From a checkpoint of a small transformer trained on Wikipedia.
Architecture: rotary positions, tied embeddings.
Training: a variant of Muon for these matrices, 172M tokens, 5234 steps.
MLP neurons of a small language model. Each row is named by its layer, matrix (down: output weights) and neuron, and shows model dimensions 96-191. Each number is 500 + 40 x the weight over its row's rms, rounded and kept within 0 to 999. Numbers have three digits each. A neuron's up and down rows have the sign that makes its largest values positive.
Before each neuron's rows, "fires before" lists the tokens most often just after its 100 highest values on Wikipedia text that the model never trained on.

fires before: "ased", "ious", "ase", "v", "as", "g"
L12.down202:508489493493494485427437520502442572527474481545495547538493495469511445452474457447489544457463531501544597503451589555493479457466445419517524493466555479516476538485483548507495579524527482500524521495438469530491494494481521492479514407518552401477543473546518514522465497482523499509

fires before: "\n", " He", " In", " The", " She", " H"
L20.down381:494498566478470494507512492485551526458486504438513452450463508368545486482375431539509499419533512520465484477547448525508458456520515439489530450576518502552471458436478484474533504546572489439531539466487489532474471540515545581551474467532549544521478469578507472497429540444509515562

fires before: "|", "-", "\n", ":", ","
L11.down233:626479485468428492463511489558587505501523517480540531476468488480545506428448443492485489442421438461478498546424498491565459441498574525476519560562519457464525524482459488563512530541518514467489539468521479491465520619428476481500478473480517476522487490536409465488475506406545548522

fires before: " ", " |", ".", " ("
L14.down271:536498475501487509470500531495444497418490532560478525433501536519534520509518501514503539481512492462416545451471532427456511588557451492472535559501517616493471531515446581588444502491476446526526478514457549489509519509485489497554477486457505522476435484500460514502476492470500503478

fires before: "g", "ase", "as", "vel", "t", "ased"
L22.down220:434581474505511528517478540476516501598512558513516470426494506441645510431481517527482489395511572476466523509515562491500523480446449579498561498439511450490449496507468554519478463470496436463537417539496562531535485462437491489467524548562501486515467534516490546436458464523530549414

fires before: "==", "===", "ics", " and"
L23.down60:452527521586566431453536562469463526467496485569478534528519531420485518505465588594580493545473487524500536542549444474428586520521482547443489465491556504413493559504507531507489472502569512533439475524537439473464475479472488496556526505490445502461536436554431538523508502482471494465

fires before: "-", "\n", "et", " to", "ol", "ond"
L10.down191:549503439506518521537510570511607440427502479420530459429483446475430552463527500528495438418543435444508547521495469528552470505514495464509512480574467554519496506478473505566489550564450569466483459530481473493514532550487503407442479531442507498467479495514403471583492545473489494457

fires before: "eral", "t", "er", "us", "k", "e"
L16.down316:553387505538453468501524432483518567514553441486474465544553444532531507451555423534507480491453502520455503526465597488510520498472478482501511459450522526487481570492540477480504579501540566565462519459599481477539499563509589557517457447479493472546485520501455510494479574518467484451

fires before: "all", "it", "ad", "ed", "on"
L8.down351:516460435519443549488470484463527524443504489461522582527422475505487418560523492509503501546534488477470512444444492445520462543507448455490557527455500498515493488434522481554507516513558409527489450472481515459512472421463506483490484493481564563491512493445622479533431438483498492532

fires before: "\n", "ural", "ure", "ed"
L2.down18:505453502491521478456480561537501662491462556512481426603489516513514532502414466510518516508520447511540557505490493541469479445579536475510490544507474525490473484553497502531458548521542487468571473462568509587484528436565496502555445488519555478556494568473438494490461508483501475423

fires before: "\n", " The", " He", " H", " She"
L20.down130:516521618357523515499476425493484476526512418410493449473476562428520526445506485496445454447489456526493448485537478532575458415517502497555504517521522466544508420518530476468549489499465483371516490430454488532540485462498509493541555430459496493483486501551524460506545511469457504454

fires before: "\n", " ", "|"
L20.down289:482533546526470498530521511509548542563414477508440479494460529516430561467547447411435500474451539542534473534493532555460408473502522542543415518525535453443436476529526515535533501502450511459454529529505495529486425505470451539506560459490508438520486478527514498521500452468504554466

fires before: "m", "p", "it", "all", "age", "port"
L10.down101:482479534438506500489504507457466492528535436538530493540479468477528453529465502491512452480538463444535486500394446453485455505556400416431575487441526523498459532502532547496582513436445507430497541534488475471496415517559520472557458492628513515441501452516615462508490484551466480503

fires before: "\n", "ut", "ed"
L4.down294:497482536472542522478479557534489574494487576515521455586465484489487528532482436473600513530531508540500511489512451519481445414529495501436490518487456467504530492463469487474443533549453561476503531424565496484484532394502524458557446482543465481539552504516524410529472530544529406526

fires before: "ear", "ident", "id", "erv"
L22.down57:510508533494425514522514541505367542454520488500539464427526555423472497470478598442500491523528458498499484501577464460501481451518453488466522503566487468555424465491554494502451520507455521488449498542520448544542501488483473447534598540534530447551484564503544446525405549521539458601

fires before: "\n", "oin", ".", "ut", "rom", "it"
L4.down315:483465476461489534462431494462540513468483481476549473501451499446487469483500489493533500484508517612448490508488514476543513489562493531453563545589445534473493500471583463465541441553553549462479443457485472509539506527508515444472456420541591463467477591569497540440437499472482487485

fires before: "\n", " as", "t"
L14.down143:533450549553479520503432476548501462488537562547443529537519479562451513477400548482527523476508509520492464489474509593463519489453505341532449455487466511458546547458485521411463498446574547558524469526549490485467522535475570452491485534510508485497547453437475500548517416513489495473

fires before: "ased", "|", "ase"
L7.down139:521452485438501454511475522509561479529581486559491520481468502502503544470484442540444415431484461483504447491514521453524474541449544427452496531429441476569548579519495560468532487536503553445499459493497468554418510479522444495522485507486551553486497479527537540486530548430485481471

fires before: "s", "ed", "ing", "al", " of"
L18.down297:535482480490502524492505469489568440513543423499463529529518430547477482485417536483527493502488469531534489503603467492566472490521451521462464485578548470523520526514485565470453420466506612502428475551442426501488517480456464487498511485531474473482492465456554517500477433543527517540

fires before: ".", ",", " and", " of", " in"
L21.down204:492529455524536531536512480518573527460451503466566475479487552428542491483525474470505411525533587542451469493450464516471479440553522436463503577407488632452512550424522469517450553511422467505441465492461530443472523552507486534463509534567453554531488490487446474455512536522439451477

fires before: "any", "et", "le", "os", "let", "u"
L10.down369:457496516554522438467509509532453514450524545435386533523487513548434383487534481565496496501547481481478485474517383445513530536546424530491509518453508442495504502493492547463515529514487462478523537471486509451484537439449398476515528430466457486538546533509562529495496553468522539540

fires before: "-", "ion", "\n", "N", "W", "E"
L11.down363:523491460462469484524566457503573537507527571536457507455441414483441491545474481516526496463533485421530499533474477591569459439512563453448466462469457579491585519511482540553479506560564511480455458470513479431506609572558498454449528469503444454533462488554494510591501556465497518470

fires before: "\n", "The", "-", "A", "==="
L14.down217:447461519439451428473522506517533473484444424443493362532490534471508501417490462537443470451503514488498483479499529482456499540456494553523510529450500487486490488509525573529560551483528531468524478530473463557462479500516558581495511396462538459504440503548518512526457498458534457557

fires before: " by", " and", " as", " but", " in", " to"
L20.down373:498516513563423528499506462465551526468470498456424548501498525487591538541543484440494486477494575491494494526549503561434533445558506531477495563505479544505432477422474492536466484506511485436451472501497557443521485552473445557496549516488478588504485522580515523516513519507534530596

fires before: "ased", "v", "ase", "g", "ment", "red"
L10.down217:471512479464522541470477499573498467494463430477533507504508481445502523468530402539483442375472493473492504487522520468534517524455455456522509492454501532497499544479469602521543549528471490508483486497485479556477540427428514482469424500513497534488517511528525492524476532494568511432

fires before: "any", "et", "le", "os", "u", "let"
L8.down161:522524420489518505529487502461562500508506545424482502519489491486480404486533462518483447435489550502508479508461460466530457559527495508507491493485502475514524486466442511478451568512543452450469577474508454462486530448469407429479550408432544474510526496534509483474447569501570485545

fires before: " ", "|", "2", " T", "B"
L21.down231:469541486419452487565471490488549541514487455460504484477420511561478554525499513452458513517522502533531451512522545513433495440462512525513496498459507456463503516493441400503455494482456471469455502524488512538491479483467475491518528398463486489466481523573558430514549549529573522523

fires before: "ic", "ics", "ical", "y", "es"
L15.down212:463471421445475498442512502509463546480448535503526517515470467493431505499537526468521498483464450461521473483433519520589495561520530533503521519609463543466509509492481454513520591539497545525508563482509507500438504485472541510491571539548488585520451534457482470445499484545488567431

fires before: " the", " by", "ed", "t"
L14.down334:531447467529494529568552506602576555445517443533532486581489489411412519531527463578516524562497491501533508461449453567494445568542500408517479442526441491530475622495455491542468514515526545513480518496538463498494460461481605491465551564478464506479478558521504550532497564528467441514

fires before: "s", "ide"
L21.down157:553454447527483580526438548487494430531465452526493511488464469519500559480482495448495530548550525537543466462522436506555583487599475486460521477508470443442511530483550452487471425515507478532483517560512463472441498470482480469444500426558559446538468501545542479421535434446544498483

fires before: " ", "ased", "ber", "ase"
L2.down227:408499520496569432447435506536444473551451432491486515530513526494536503469504434531422426409517508467473488526512463433518461509537533517504526514500524571515508586538434478487483529466532519502515512472504489479472491493546427549530589480469512507469519514568458527562509522514554493530

fires before: "==", "In", "The", "===", "L", "A"
L13.down40:505485513505559473472585434515484478485425521463497556502558532332497487471488479503582533490427485503397494565491484530485525567514444494505481504501520553497469481531520543472485513452667576485558520498551498569481497505518527515524472504542515453476538459411491508486520440429516524531

fires before: " to", " as", " by", " with", " the", " in"
L15.down92:475491457497479476467513510519544531541438453483515456461513527482433547568483456641509546528517479476449474482487481560463461494496557492511460552526510447549456493482528519530451477560477515533440550474453475443492406549531459444558574512473508505461463489549403548496447570408456501530

fires before: "\n", "ist", "il"
L20.down5:428493453513490510486489507486491446507497480476462451485495535524626491462486452507518532536554549535505401564399491485575504553507489516540544522506483438468492465436521496539536472587532519519521436489500447519434544518508454520500485446514531442492468478465519489484545493522511505461

fires before: "et", "any", "le", "resent", "u", "an"
L14.down297:497430475551503501464487467425496471567525513496541522552481470469489437526550481551479469556501546484511437435498466477546469523471464498428478435486495495521518531471508628472482542551518520478495427586473578454551551402505512464529519482439443537536486464483481511485546492509500518497

fires before: "\n", " The", " In", " It", " He"
L13.down284:474506553461552472425537454505560444500502485448473458508505564384531474420496424564465480470480459557539454482473504510548550535585506486481496485574577477496449490477532503508580553547560526481543499478489466547489489497453513588511483410437545510480480468536409516484501487477484428518

fires before: "p", " a", "m", "port", "e", "ual"
L7.down324:488478508474527538433528417532482497513523480473502499597456584545557460548448539500496501485535541514468515453499556557540452485481452519461569522474634509487456509511500471484558503482468506480554478464531530506494429496451523454517516525521542495505516554515521486468519532445411478553

fires before: "ile", "ite", " ", ":", " (", "at"
L8.down361:466403480537430496484537454588531471447460561494436518452489553468557514457438460497464544466506530515506488468558460456468491561475506433472585537475461469487484446518489543532513492591503495515456516448482519509458475500498459542630491528554510511479440537479532460490472514508542530428

fires before: "|", "\n"
L21.down282:521513525390481455505513492504499519552459457509539494476490487453513485400532443476504553546483532457475447395461470440505459441558421479522455540480484506508511484474443513511469480570509528503450504500488498515536488573476475496506411448448492473479428471637437451508491471540482559525

fires before: " ", ":", " |"
L18.down296:534459534555535477498448469489553524515412513481482421526446442601502474439537459514499442459469537524473481532483498519518485495475563570532501507461532479466470469521528425507427450496517464426511562485427549454446533496513455553538484534465478542492502428548461559535543445452560508456

fires before: " a", "\n", "al", " ", "ed", "es"
L9.down47:481472570444588510510475501533523549476502515466586446565493504508480553514450465508482554490530477532486505441512440445446459470530520512501472594453471483532523443528533488480455523532509605521534519477438519538562516454476511460540432559546490497520483453403621554501480562475493514518

fires before: "r", "er", "us", "ies"
L19.down92:484406464498562455422521473507433486508518414450524453498530534427458473473535488518505448494374501502496494503528524609493525539486439467543477482516538548536486532462529502476481439475490523461430509476605539464520504559409514512479448526477503489451481439515522500457563511494537471457

fires before: "-", "=", "\n", "P", "S"
L7.down100:582469476530463434511557570466562489516453584463509552496491496484441508505546488589517464429471471474418502514540509542554408416530521572520502475477498503513471516489486485460471542490511519453519515417534504526429519522506460468480454489502512460452490518547390522544436490563510467450

fires before: "y", "ic", "ies", "ical", "es"
L22.down173:494507460424537459512456550470490492495502492448542498520436509439514523535555543459511470482461480498530475516486454510516513506530484533531530392501522496475499491547521495525541540451558519449519544480468454476513440464505521524504569539547437568527440589474521545477476400460448553504

fires before: "\n", "==", "===", "ber", "P", "|"
L4.down138:486440479489501525492457534548545476431431485565511476534520462483452464476444437546552530513451524520441464463558541531521446500539543459540450543482493478560488557533561497424453468463548500483595532518562591539476533498468603549467497451515471474535399453512463536518518508497524507469

fires before: ".", "ident", " |", "k", "l", "erv"
L9.down262:540501535561489519475519438564542511464534492497548493499575528520470529491471513462497443447481461498507512550512474475483439483490454434391517460561583511509445539622484518527473474467499548516440467486414504495531495532486489495546537498497468569558576536559525476484443512478498536556